Weights of a small transformer language model.
Size: 12 layers, 4 heads of 64, MLP 896 tanh GELU, vocabulary 2048.
Training: a variant of Muon for these matrices, 128M tokens, 8484 steps.
MLP neurons of a small language model. Each row is named by its layer, matrix (up: input weights; down: output weights) and neuron, and shows model dimensions 32-159. Each number is 500 + 40 x the weight over its row's rms, rounded and kept within 0 to 999. Numbers have three digits each.
After each neuron's rows, "fires on" lists the tokens most often at its 100 highest values on Wikipedia text that the model never trained on.

L5.up504:442424554527586497450546531492565497586461482555516561476545491500511523559445520510530539513502533534473503505445472419487606445421523473543450521470529536508498469445522476527549539468435451483478449526567497530539548481524515484464523468527555552507476536504477502499493507549492522425501494485538483442437512532573521435503509500446463432497492481507525450518481495484517540416582
L5.down504:412496508528507539484486602515555451532520432492439550558512482471487482503498482512465589458485515508495500560459516520556536487489510570533526491483492433489565627558419417478518509457502501476429482446461445414490511524520502504565573520516535452486514503515490496559480487538480523478502559489508434501484481584414472481526450528502534502486490513467519445536501515452453600440580
fires on: "ated", " built", "ced", "ed", "ted"

L3.up98:563477438506549468559471500547499498492509486605459449536506442521556512504530450569466495464518495543505554588530476528474455440564491493424520471419536480572460504448531420538503455438444511506520526533494458448448512487523535527500548516467540573564537518500555517492572480532495462473514472524566457462526495501457455444501566450473513513428518520445521503487507403444538500506471
L3.down98:517536436485480510494485571553490515439473515521508534514481502526515457483485486547457524487508540554515501577520489524583437474505529459510488461546512465475479536556424468535513539479589549447438455531482482566491532489427554474516496495536524435510524435497466517534495500516520470402542492503461384437479485543427488587493530472493541524506559455462461513526533500451513528436438
fires on: "ol", " H", " Har", " Hol", "ok"

L9.up302:417522562514431466475551527552556483579571504551535501547474529531476484510476530543560537508430454486525394528422534489572528480489548512463487494493482504478505484446433463483470519437479467434528517466620449599508382484472486547489535501456487526497510527508437532541538498579501510532530603452502457478430498523486585484545455477500480489515476551510500477446465551484442438457533
L9.down302:436501528499544498582544519571545511494490505528495493529537482448480469490472439481456454456482554529447565510491536523557523563530454522471402549522480446469488535446501498572484506460479516522509458449476514475499525505517568472477494528379515485482560543489519486537561442536424456541478630479531541440523464523510556611535450452542491444516509524546591478472482512469445510506513
fires on: "ed", "ated", "ly", " to"

L5.up430:579550515538515533487477454481501465534445501463497508551521451579536509570500510538522483513467492504504469476539442523514431495492467493445448493512539461513465573493460526520460517530453499521519496474420476427498468527522549507499522420564502543521492521470508504375500559547503443497532481539549505514563529443519518498406497495554465544537475584512499546521604528513498482472537
L5.down430:540471532482546474551485493460552547575463463398495525518444508553507512517504440524505454461498438466432477512547530432484517553473485457446489510490446426489513471499517512459481495474502479512502452540440467490417542511559488480480541479472440542544538463459499485509501545537526523493482479485483534580463507501488485479591472544511524571522557498515519457484537480561478492532543
fires on: " A", " C", " P", " a", " T"

L2.up329:537451448506543535444508503526516510444476507539465457557567456556444609511506487374586473505511527479488474495509431506481496450563511451476452448496493504506508528486487548467570500477474484471424515511571504476545451506550519425495525452440536553529518531453505506480496462549448496476477494518506506476508522500475583500503467480439482530526565529532499495527394479444514425517499
L2.down329:605456511500508533407508468553496515494508461465524466515511460477425509483518489391495504484545457501487549514488469457525478495458528513421438567527509504547375545519475510480580552470491432461531511462466459449452480499533438528486503463496493508551474464452565481521442403498510517444464427498447464455493476473446558532482512538512472535531596512497491502514478493486563465484572
fires on: "red", " known"

L8.up271:439506478528460521551543485497511571561491507523433486495451451525565460418404398514474523453521496542448431482523473553468508503499506511545461519481532531461490502509499512432578481513476466543525541554441486469510509475495571503360496537513465531430498512452541539545490501508452519557485512478552514463522490516490483503505501527518556512503469533468449540514537472484444555434581
L8.down271:527460509541433535396580461463493508452456545518514459507461488563510470497584393476532485409540416477522547549470502555556571484532445478511461596511461526496552508552489516483492528459453472537508511523486465517525569492523403512505478461503580488479470520528555508445467526546475518545453515502433513470461459541517516497475540460511514477518519548441514513510548518502444453526443
fires on: "le", " The", " a", "a"

L8.up277:465450536455478555482490516508497431502497625480466458564473471464583525508389467510450542446544575597502494486497494551504497544425507440460472550529584521488538491499404527465491526519535492522522516493492520518461481505470523498443499458464495505385466515519509498442503459545477482492533482530516589535561429547501551498516445528504507509553497485505507561484498437487515470492527
L8.down277:414477547412523395525498546502478530506538536472483525523512459490517515440470459470534434511519489533479526492507526462547493503571527451515496524440453526554496509473436481486440492489481554577526565483517413514507495484524489443504500369460529508529441556496525517543447473419553523507448524475563507478446516469522413488491511497448510441430444466479490531540506533550537570508518
fires on: "it", "a", "g", " a", "oard"

L5.up230:469578496485470448447484405516476550444489528432500481487503501448536483452451523514499499481531544505537463556545513458567421506555555514539471497461446491536487529434491555441473507500443499486519494436547532424462502512458538510498468533500566442492453480526561536489456581475514561452561472541513500462534472478538501506493480504441470513558516511479515521505484456501499517521480
L5.down230:489527508512472520450514515618489487474505550458546473583525532547509512471493571452480475507542547565462490511579509499433455408491440516515468543458470395503424542485493569476452502476508514540543539529454489511486481484509474478471497466517509455490486490474450534484472459468510561472568488497526535500443475411537525489456520546542503496548492496514425527595477537509497531477516
fires on: "ar", " mar", " det", " Bar"

L3.up12:496573451538485614461536529520475523563538477478548550520512502507497490457466494497487503502494472517524464517508502498574523486475469473470541530511503508480478535526524495511488482437527473498505528510464500460530410456512517474373507516458455574485489508477389522494516488551500515532467502489554601571535523493452515446503544472475552441483452527464432494525474487519498439420613
L3.down12:535533437519418543447500575470521441521523514555546485484385501574526535470551518550481487511536536462507523468457509460563524447415489491544564501489474511520489567526509567472525538440477572497557493562476537513498494498574488477408513471457490548532475452485498462510531494480507458531547464445490547477507504473455495491459489489478545472497536477445503568543526516428574382482506
fires on: "he", " He", "leg", "He", "one", " he"

L9.up359:493423416551429489511528478512510514502493473536532572471512492606427517480434484452515470510585506534472509395566488571502562437485443514483488509546586452581531467514457469495525461457472529512510493435498423481485589583581460510436467482394532500491462500426448445487501487535511487506558457544456518498465579462425482501504488448544482442564468497497501482524497541545501492474508
L9.down359:480526495581525543525557506531477484572471469414513543424506509554506511506540470499426529504420526495452485495541494574486458463499491529530632487502490509487519497441451531422522477571477417564484483544513443486443549515475472494539551478515495606463517496543580568506483509537513443431541485483514456543422548441517502529466458494507487530557468539478439536509563457416478448517475
fires on: " a", "is", ".", " have", " A", " with"

L2.up507:506477443462486527493531522527492473514475504535451478539490386523574555504523463461439488436485511466526527550526473555501529530513444501495489504486461488454531508485528494476475528445468495492549514561466504534442425521514545516537473482468456551538557515420549501549489530469481533516462557527459506581527505538530489480461508495509573528435517527471536546437478465593553440587505
L2.down507:483502475505476487490481539496451507521463572551421498509446395497586537497523469476439547479513505529550542547542479462504467500569440444507517471515524441437516494534471517412470495502567471518569484547459462464456499493473546556532531565507466532505558545491472498604482516442516497473467509506451515527491455554478482511518527505450562538427529523437561490454513472559583439566475
fires on: "ol"

L5.up50:497507441453516496544469542518454483516519521420416526466473501460495479556522546489432504550496504553500498490526531479474546545531554477512505495546558450496494505513459525547531580451546479536467524506449553500415547480524507487511432588506532504501536506509444504429472534514484538555493467474496485463530515522403454446485516466465524450496476514522513510503429485547494451544535
L5.down50:536484447470532507526454514531466540452509528409498597479543496543522447455531544502501480510468490513420501524504492502492450487485517468515555461521498434480497569503534495507494580472493485486486460479490493518520500506478484422447486465499520429494459464437530569411502440524438492506574531533462436578470448470545552451504508547461545408496509446518498478491507492555564484476547
fires on: "S", "T", "6", "4", "E"

L8.up72:559488425561427506545452513499474445479526466534526576537524566493557559488476484542421416522549501482439492507576550521484506498483451526511554398472521487493511446475520501483509489514518501475510473547506521527503520551463495541556516535489529501468455544521509438451493513417505448492541527532530467498463482478483512529464404521500444405511504556455505417438502524592454461476477
L8.down72:485478567482517546440478499484508463481533486504500524518486570489479436436503562470463537568486558547535481489521577524456486558511506458509463528543537486543464499468464514453480459505494383471464453534503552526541557412570538534481471465577642460517468502533493475469471524543460400533512543456537536523565552464502551490501512488489505541486516506510449532469475491469530508532498
fires on: " and", " |", " &", "-"

L8.up262:553521502455507485427428516534490548561517493546577505509505535491474462557487498538483430545503537472441553517493413522473408581514494566548482471519404508451509462488531507471483481544532527506532481469500550505507420492477535546427481420472464532457518570567476554495520517492486433476441562497527432527471554516474491582561413482516537538485438463543498473496513475484531520573491
L8.down262:486489509520523445585556466441524483539503507485510532485449578526488532457495568514477427487588399479471548515535467489438480476457513560558493495465482480546503511460531538465562543587452523461489438546520523511479527505499508476437494487471561489486460507506525453472489552600437490453478502459517462540517521566504509451547447567409494457468493493520491515489518583515467428538509
fires on: ".", "per", "el", "er.", "ell", "h"

L8.up85:481518481544538451495522447441487518541474474408533493520564470493427482493483495510529463535539527520471461501520501494577427468481448566483482480483476453407478414576536492488532485546548503492476442496576440506526482557467575526475544511509409481493514523511543489516464521457475487423520521480575456499483468492404514452554504524515550471579463494521542519502502475507443478483500
L8.down85:530531552525515532539509457432489529493468468538568516485532502476504488485518476456521504516536509506523517520542590464459493531434481515531482410482488507540533511435567510473486463505541446419511536519463478570473623529531471428458541476486586456463415474436539452487471478516502504495493511478532461493514537453512563479485404535490523525488477463517418487517474578507507498548540
fires on: ".", "h", "s.", " but"

L5.up570:480443599433509500447528445499473501546465493485529462558519524490476496516406498520448543478476529473473509501536433558495455522521409547549449525537538515518540497559467514492470500506521420527503489510520531503509506509501465448614497478458492539498522548470475521510555464549520455507551470466514509528535463510504532510475466504579483549473536482524414478473514397476510507503511
L5.down570:512402568443522496468560499463512465548427540510503505477473484527520573495516497552478565453476489559552528550515430488464495547508434501499479517471609530471521503514431532523481525548542498505462452479506520533486497444521392495558519554577438514560520504488514594507527465487524475465435534506496457514473441436530506518467442449480482553487517515540412520502478503550517455482469
fires on: " D", " d", " var"

L3.up523:509475504501552502539482556528529439530535490527540487464512589618546472537488502468484507432511443512472440538571446491576484453531467503452528457546512529570480563503481505513490529488560414486529448493494487501446536470518549490517467468475449521551535543462590462540510589555517427518521486464469463539490507466448561455472543375540483574542520505499478522530540480550502498512503
L3.down523:460451435495519475530449516532568474559501489433513532476385503573508477560467549512454543439505469544518472464585440490517545515554518415460510519538506449580513551486501511468544518494458453475453507538484478489458507485591508450560614445517489528543510486557543492563470527509488444499538453483512469525543492435502553502485575447552528512554482541508469512519497521551470533466556
fires on: " A", " a", " each"

L3.up851:528393488521479560565548437531492548549487484556493463488556444526465477500423506559482439468574492486472483477510520479524476527497537463470532505527523423527494491424394482478488479498493442511501526486500479405479519595459462532502492504493537412530525516473592555530505495439555462452492400515470487556530589490550530519516533513489423480487500481533481446520495505529511471529501
L3.down851:468552422489522453503473506387514491506461466461480497495457519530505486480477507520430498515514518478519533510452547524492561470493558437504582515443510453531480522580485498470539474541545482524485515496540489538437472445482442496530483469455555562447463480529428442453467549618477507474462595529496516556479563517382540559553487462472531562562485481546533449516536480503466407529494
fires on: ".", "'s", " /", "v", " a"

L8.up180:524487465485456513440515462500477569479438443453534525588505535447512590446437603558438536461485500495588482551492526507521490572488505496495476524503406501499551494525473535501457555519484465450481537568546507497498496496519549576520501563478552541485518524541498531531524449494471587549447504456510450444513537552493455481420539522439519456525448517569430508451536555533447473537491
L8.down180:557496466497484471505461484489552496521486573543587534411518508572487549564506484486528491462502536497489478468466496456484478447547480520440499534540577494497480515507480467601556425551574548465510461414494441496504452564521442475543444523519487541472465543484463490548491598526525507477540522539498465532484488490555504541538550521470471484460516496492444500507488543480472450502573
fires on: " ex", "p", " stat", "our", "9", "ep"

L3.up511:553494478624544500512572587420470504546505539512557433511464506511544485452464473538549468502531539429552549469473499534476515523396501507511474430472460439421505535509509538466565465455478487457553539489514577490495524468504513539419489516522552491527506501484474488532472481490429459482500524426482458425459470509492508485469473515514456479497515584520477462486547498501521483590535
L3.down511:548443469532446418491534396547472473511489517537455488547532528458513484469573433532526513491559521499556543439537452541495516464545555565514551509502445592483519529532486498530439461542555562498539526507512396555483476456494422471503489538536464465556507489510455493483487542475503452413496500479473548449481478506559539468498530475442488479539516531463516603470405535473541485487484
fires on: " le", " B", " exp", "-", "B", " end"

L5.up119:524403500476480534501524499529582469554492518525515551568455616525557485514476500515516468536506513544514513534464470474559471501511461495533483464431562408516562455400433492493471422519511549485486533491513548540486449532459544467477427514489517539497547551564458492463513471529431470516448537475543576448526474496462474577503468540611502501476507557547508527463521531535455509556433
L5.down119:552478485497542507464475480522476455518509483521529505524513510443520574569559494528451479521467470486464543564565517432493513487538563552502409531432469418424467471471468451451532465531519529457463501553431537509503498509516514532561496552581504451518523493500484462468465480513468496452488457454490483493439419504430447503541431456527508449503534456512495563525523473540487550514464
fires on: "n", "u", "av", "iv", "ri"

L5.up288:504515529585463498499518515492517409528517549507471486485503516535493446459501530455503555476580522467451497533460509501451503467468486550510508521503492487555512470569543467522490556461513525428524516438509456500532512490517527498448509463507484420458446532410572528507422583528509499495489427562494525522532447547486552497509537521497550454440462475565499485473521469483468565524416
L5.down288:508516415447475530541537504505467540478446412493544557519455509506479463578453546536491449468436534504505543381460506566487475514455531507469523528555519561532531459450505461489450419424464534585460470540546516472495418481413482494485568493538461520487510482520483572480547582471488458524463480482521491534501525474576502479456544470409464491526490501495516516568521599474513475525470
fires on: " to", " not", "ic", "ver", "ually", "ow"

L8.up553:562456524520522482504537465446465510508541407485589451493602497462478409543446454469454450505567525460603477528571476527555517492485440485523448512487471448467508481492385527536517466451509508493426471522563454498424459509449528569526505507480449492559463482522494531523496572498537530510564528491460503515465500517445510493510513600522488434472496511509470529515445491496502531520523
L8.down553:483544456430480472541512556552512454508514584482518529482478491483465511534521474458564582491509442496517547485593450512429509499482494517441515515525525476525488469424510525453469476498553479487524415522467528546571512521512441463468481509477563488534521445450482544550577481488477480460473499553484521519498459486485443463481479579512462493530453565544536530478557598484509474535545
fires on: ".", " p", " P", "s."

L8.up533:539553481521575523535477511484456574526570537479447487464538520456391426515500503556464498465481520480524510492494536546485529421490531481529527448579517471515582440582519489508461534513480443575507459474510486482442540424477522512499497483470524505550432444519482506510452485551534505488466556453479525457491540578424458470547545523500499483470448498458523449506481457525466490452508
L8.down533:564499463443522473548503439530592481484544499500506429470469539461503460557521528519482502542443525545539539558460517427434512541477522465504545535476544475496524519458503499587533497430491372577496523500587470497495534527504472458424486527467467476495518474481509493464476558532546471528585508511534487545500565466439448490538488424508503500539541501529597487583438524502462502506531
fires on: "S", "T", "E", "R", "P", "B"

L3.up148:507492455408513462518520530481503440426549491539487531507435441528474489592537475451499496497443440498598501605459510485579559464542461457536553525479475485487511486446484497517455503453489511520513637580537504548433548513544504510510480389482534502472485485518538500558503511534550492503556516499590459538478556529486456495445553501484490476483504521532462543449501476505571522483464
L3.down148:491445452488522549400484532441505478491499559506465483550529505529540485553524430450458579506494438557515470534553479461513447435510442523487514475564504530484533538418486505545474485543520591507488469480488483501530584484447522540568460487513422469531533570515484466521462496524517466431521543437491504558518525567480522541514422481508526527388512541490532531523444512469586492508478
fires on: "ol", "rib"

L2.up514:548553422465590529396473518438504427511472595475478477491466483489488538533433522497465457523471505481509487492464452468512522485512542493509462508480508472558478529459524518448486502518454455449571480583495425496467456452511574456489519476511500488540439485490480601475477485567532543411497520514531518506489490438450485479484466476458444515484487506513515506504492467471541463583496
L2.down514:614491447476506535468557524432562457487452515439482492501519490601511529480502451519465459504429480480497532478435489498527507458453575437556444588539481503545502573490481558479502495481535508463453525465480392488453525552506483506454551508488516445551558424540434539460474428475534439457469454503522503551467541463515525435477500492496434524519472568489517545434531569471466545541485
fires on: "8)", " law", " leg", " family", " Party", "7)"

L5.up172:503517554510561463417529527505461549527564480484466564516470433425457546496449384450533485464477424530542532554485534518451572451457585413458479491483537557499458463492530501548590461527474505490542537487498476450498514566466442451495488478505515460531511563584470453454525501494445531506562561522494485489472507569519419535523502526532504432498540492547537468534456495459528567424493
L5.down172:505485540489536493483519541517436459524513486487487477448495496546505585502480589465586456453471523481485529496495422494563526480449540512553537544451497402526491532508494530437461487389567445465531460415534462469459475428486494437479469524567517562505533454495526473484480540504470417490463505554533501473519500503448480431440496459500467433484504505557533476485499502541575523503481
fires on: "ed", "ri", "ated", "y", "ised", "able"

L8.up254:443436509480508485521514544498559471488467526519454530475512474550504507525464472479489518459500484523526435504516548568541562499507510474437467459524554505524560538531380540516506535488535545541537441507502452447527523519595526457534581455524426497494440580458478482538482472555497460520488524452574492482495503410483527504503521454476437521546488552529399530492532462569530561488510
L8.down254:602511522469514504500498517425568467522548553525472497422428521590537509529471500432432522503504516525525479477499455497528478486511445496513541563579461504580528532521494495469550519437512546516469490487485507538491549564527469529443469464451449528515450529462512444472510468486523459457495519499490536513524526506512482490432508496513452515573540520470374474573502553531552545520486
fires on: " a", " A"

L9.up273:480527556469520494522558458512483482545463561558494437538540504469518572500482417565507481468568573464485507473540477531437547431480454525509459514523526506539619544541500497444510466554518507435507482484477494515426496475477511529504525520489525472635523531496505484560551505501488405458471489452561528475475464488497421477480531470479424511411458546480389480541569450537532509420470
L9.down273:522425500439501495616560520445499498548459455554544531468495500481430483507495478523526516460551474518486568500542529544489516467562530474456484466441498538485554504489503496459430520494537551490470490496487468529409467471506463447471502505500480478584490478518509563496501455468543485457492510455585545511462499519531517491551490470503469539464500607491348562471549473509460533582523
fires on: " d", " B", " D", " b", "B"

L5.up84:476494533440473577456494436463517509588497481536513496553542512482441500469495513465580532542521513530390536503464440460529461494485513469534482554467497477536462500487499524435513426442533442423442426500546479513570439533468556468475574508504504514442530573488546485532556528551546502506504526464447503511539525503514448471485550527490532461436529440456521512483414484477511427448482
L5.down84:480446526553487531453491463451501506582466469486474462541529462485482503408513414504513464465493529545476549517537478561497459530556505556507544540556466479540505590538519521558542486548495460445476485508495568572476458528473480494431444516553510468512483487583508545525501509447464500428465426440456504533574505481571519467537511564474462492505549491448449470535552512476540466550399
fires on: " j", "ed", " known", "inn"

L8.up623:493501390498485505507500553436546568507464470459543538504590534505458511465503600515529447540435493501510449552435493461515533501511561511451482493512509593534542471546483541477469466475493445547600496435425512436508520461465558537471552468449564559520450460536517494534542459524538432481466482562517462531594519448469429438474509463534507437504553515499493437493430543505560551501492
L8.down623:498502508523544460450474459488533494511477560512477540448513454497521504505485525481478475464492478417517544568535430495470508488563424553536500542532461544545453490390497524598539526485484545478487473545517493488431504486538535509513524500540500436511564527416451458494449478501526492472477541486459610508557500576543501562554531498533491577541471571471475482496514519558511477411487
fires on: " s", " tr", " l", " r", " cl"

L8.up538:453437556521477450473454544513552581512512557460493603545553496504529460523475503490531425474448441478485451461496452509515510448453553524547499526555505484481448491535453533392500542475468600539458461497562495525494502454527469521469531558497628496467541447459478504534503442533528501586557529500511498550523564487509520467543451435472516480461502560501501525573548430517511449503515
L8.down538:460475550512506466526478499441503475443563557568505472587546509462512491445505563506533472491495548474494493505447508524467536549514484474535529585579540509498495498546522509502471456438466488562541543505499544515495518497498464506440487545523549582481537516489515597505521454529401481490522483479589514505494580454504481468487505554403539492492498524481570468533548537358461500424503
fires on: "ate", " W", " based", " w", " 3", "ue"

L8.up528:512544478487475485465542471483495442475555523541450474422488556574500456487454526495527463475525469448506410497480478511496464571491529451516425441541568472551536447458541442466501544518532551505472479486486533547458474529503519496536482534554460461526531500438384481559442573489588626518464439526531491464520507565543493520463468469495517430435446550546539485474496543439471529491495
L8.down528:462514465485449562463496484540467505417541564517473517437504518544521458536520489487440507490469551493511457502485520524514479533516499510427464479520461623501550525417474400534507554475529603457470541480489469571510580535499519515503500506529499575548534498498501534472494596510571481569500418478483561494470462511557523514546423512488476524479493507501506484515509521497415569441469
fires on: " to", " not", "on", "ic", " rem"

L2.up391:497498513531468475483522494491481542529453532484507510534563484532447514472489517436474503486479531491582530418497492408489472461457483432506486454474515515480454482539472505513523519514517518524577484561509502495537413508525500489440523429468427494502523572507473538411460504528570450515537536559544548513570481536477497451541552486488496460529448526486563545502516551560417494536454
L2.down391:512488501570509479501404538444532503515526521528443485523528413508455563525489580466486511510473469448533459535556560520495550450464466550490492441510534541527451478498537467543572498489450491544474455472477475497531517492596508518532530517470566514453566457465470419522523506505472555430538477494481430427484482515527453517494472488484557476522463504422486546537529461496547514479538
fires on: "rom", "rop", "own", "orn", "resent"

L8.up188:538501557446449450498470558564436485494546472453523461489473547489513533495588464512445526567475503469492422540482534484463534447552496524482506486504547485544482457503511485550488473560533493469522498498430463531498436518507494470433490481526567478517550528499531474434472476540542544567548447564520494456426546466568484542489495448500532539496541430552542456504449502466517413589501
L8.down188:521542547506460520502449539450521462466582513573469527457554528510440612572505541478550478409495501425492443492532545485396478525540494515478467513523472516489529547545520458514503518492463541511477549492420456454532469484506463454435556456506437554446481476495473484532516497547496570585459541574513485510447489557520544514436557502428439531504515472558555438533520479432502511548486
fires on: "/", ",", " ar", " $", " an", " Ar"

L8.up838:519420495533411498521449529480441532495522501509512468568575467460500483426521474448501496473517495554502437446483462536543467508469565527496520522510494524560520505484443544494488491457482551447506510529512527535374488501453482488555483538486523461578543534497561427478524522555498501496479517393437519587455484469504502520497529520507438557453476612495408529456441488497524484455478
L8.down838:464474467498489448494545490510535472438473567439585538472489454466557508483554554520472514513522513531493489470500484551480522470508469433482467488491494479554481504500485470477427481404501568555509528561500499462481501477598485450485457516506545467528472485469451455513537494463480466462504398478551528535576522548496515478447441459577456524426483462515466464501516488466519588507467
fires on: " B", " Z", " G", " P", " D", " K"

L3.up703:530526493457505520416480497436494525543483569490473452494479576616533485475475563464493516439494483481494459477484484469559483479506476516495550471506518465583454565491537572517429486471541539562536550541472449484466453436494504515493462491513493532531509517465467507474482467475503522506438528515595527515523484502466540459508447449418488493472498503554540479497515515407413458511537
L3.down703:535500484473482563548517413496532583483472502520471453519438510490509534482491473522512520510423568477513626476513507459509447530474471464455447528498511492532469511516542511500404422456513571526519465452488541439445526477550483544482558570469462417471519497524497466543498498487544559539407468501511507520490609491518445485515473470503531494509494408405513432504566489463457517445460
fires on: " family", " population", "ation", " area", " Party", "ine"

L8.up474:516434565463487472540535420470475543526512482400504567494466555550496499495576553494416512453479548504500585498553501477477485472482591565549533467519506441483554453459464505555508428518552448492466618510461521489425476552445477517466445476498524561474488464560445475455477427471559523502541482475492513532483522515464448501512488498506531508475434454516494550498479465481550532533514
L8.down474:540521481508528501478509518569511517573482444503542473486428443473480576498555452498533461553449549482533440465564482486437576515589483473528493460490504424492476487462543443419483511557515511470470502448455533581505447477506484472466488476462568487483454570473504435526478537504471444438581477535531510526560449459458482492552467494488489492488608468512537496518466510536550430469486
fires on: "n", "ir", "ri", "u", "is"

L5.up304:492424496469464529496480493581542471430525432555509490490476490562535478414462507465549522523499417580479472455552487513463484482525541508400479505558547533539476493552458503489510502491533472467519480435447469533507416479586521505469529498440452536580509544485548435528520540478521562460527523467568510494523516459488513456519586525506460465510449545483485517453523460519406473521528
L5.down304:509438531444452460515490489488501435511508454501497444533418534558509484527530491544466474519564405541530478456507464527500569547517549430551500523477462498514514562495481493511496468482518483503457474530488480491471503513474493501510488488543494478553480469545540488484449541471504451501484485523493535531502519502592484576452528491519503537598512476446472446462518492515428488465527
fires on: " A", " a", " Party", " Red", "-"

L9.up319:504486523499470466560468547536474490536551552554498561488542509470517572481492497428494517494438543539453472448549496481542486462545465533411543448463531489523456540550526530434408455487504437514510509506488465456498550524456483495449546521469536518528533487542523497465524533458482509474546518511481441485507517480552467511537365490520535452509513536447510591480497483601483552552478
L9.down319:495489512507519551425502479573459498461445562433561467604495568471457516488528526481499471461494497528523471504570521576546534510437479517487481513489425542494560473485465501486474540562510287492529491528520497517506467440539478569513509464603551487536474496476497504465386476538410529554494558566525478490417488537464483519526458489540478492513502482504486441463450484497518474465490
fires on: " and", ",", " |", "s,"

L8.up40:468551488487463471439437487563476515515495520441472528545534431448542577466515605543472451499522464543462410470501531501533410458480489472472457587487524469525543469507519442446445475510469469499530513553611400539460456423506484497512554532479456575493543548510465476525516392522461477505531519544488515509512449519475469478541461445457489523445538556489559533488531487480457506497517
L8.down40:459561479510453467478495481490492580499473504498524558517502466489544516516506570438556513506532498440515519495482524508514554566489542531478452521418501565483531447531451512476490538451528490520442556472436518528462511408524417492480440524503508493472524537419494543570552456469488475540473476493529439425541499534501546548470523500494463513566536478467563507504494579478503446553490
fires on: " W", " In", ",", " D", " 3"

L5.up764:498489441506520478541480472436447530530458487522554510561529577512519480439473561463512543510519475508521548567442497517551477507498518520480537490455399462496542481599461475463421451531467521486483483517492485454462456512494629581499539523435444492536541478464440559537581455493552505440508524568534429460548436516481453408530495492472508510511466546462510475529534519473489476541457
L5.down764:541457508516525509488475498405533510570493488490504493472474546446488409528530564513480495503557421469516486471491529465547470518539546549459510513518525456516513493505506486479544475456497554406496471504508491610453488489481470511445527465549487448516482387504478473497454528483462498464505493466508433542437428447471548486499541512448469448552498501484469473477589505482454541570494
fires on: " ex", " s", " bec"

L9.up534:523517473494430542563508487570460445498559517519474546495448574520453514440534476524445493542474526497454493567470560437442520506475584480470429457504497535453531537429514464472546507539463489508595528446508558497440485460544502512483501541478501531492490568502546458566493514458516513500503518501497471448489444464498470540472470521552510467478443505485516541415416433567496498544490
L9.down534:513473541531518489541467507527483509534533514528466550520528459452420425526451504490511524507461578488406571432538494429501526448492487517491514474583575505467461461503509509543455448559486596486471471583487485532495506497435511466497526539444519520506473497501516412458481493504502472445547445489543585529485507549498482527525503509404511469549508473511444505523539538420513593482482
fires on: " E", " S", " B", " C", "est"

L3.up830:511510526481536459488498439560500487424525534486510536560544493517580473498525499490529505466539450539532484547509440500494473403553461547468503502525524468513464491475505441502471498502499523550531516475494509514465511441465515514501419593456539556593519466514588534455499498504487551493561525501507457504438513476436502463495545422379514432601453480500494542477477452485517548531463
L3.down830:486481523513520473508494428517446455403520521510514570625527498448552563540485514550501519522476489515562435512593478522519523523515509526475529509532475618501471435495458474530512515463531525526517514454532519559531492504561514453521515551541565505564476462550499526455465478498489517536572468457554479456457469443517473514469521397462476496570531502494505527481484445547493472495449
fires on: " one", " Bar", "ag", " child", " mar"

L8.up639:482486620418592472489543453559545489520468492459521490540446438510474462567485429463490516524561525520473455549512484568541501550515458428460442545526508482496559545522392499501460456525589513436501465515525552527517479460483514496519493465495505537493539474501499515481542509593493529446540553471541512494558497464507568465572532419493466520493476516474421572467568418475503470479543
L8.down639:501538560473461466502554524486477555500468536481529411498515548513558489491454476524465522524496520563499499502583443502521512448540447492401519568489603528563520466470460516523472519559473518472454451541493497543556488476502426533557523459570461554518466516430451513512437483539539459492565528498509554569440530433512497512499519433484446498597540531524410500547553544488472433467429
fires on: " D", " d"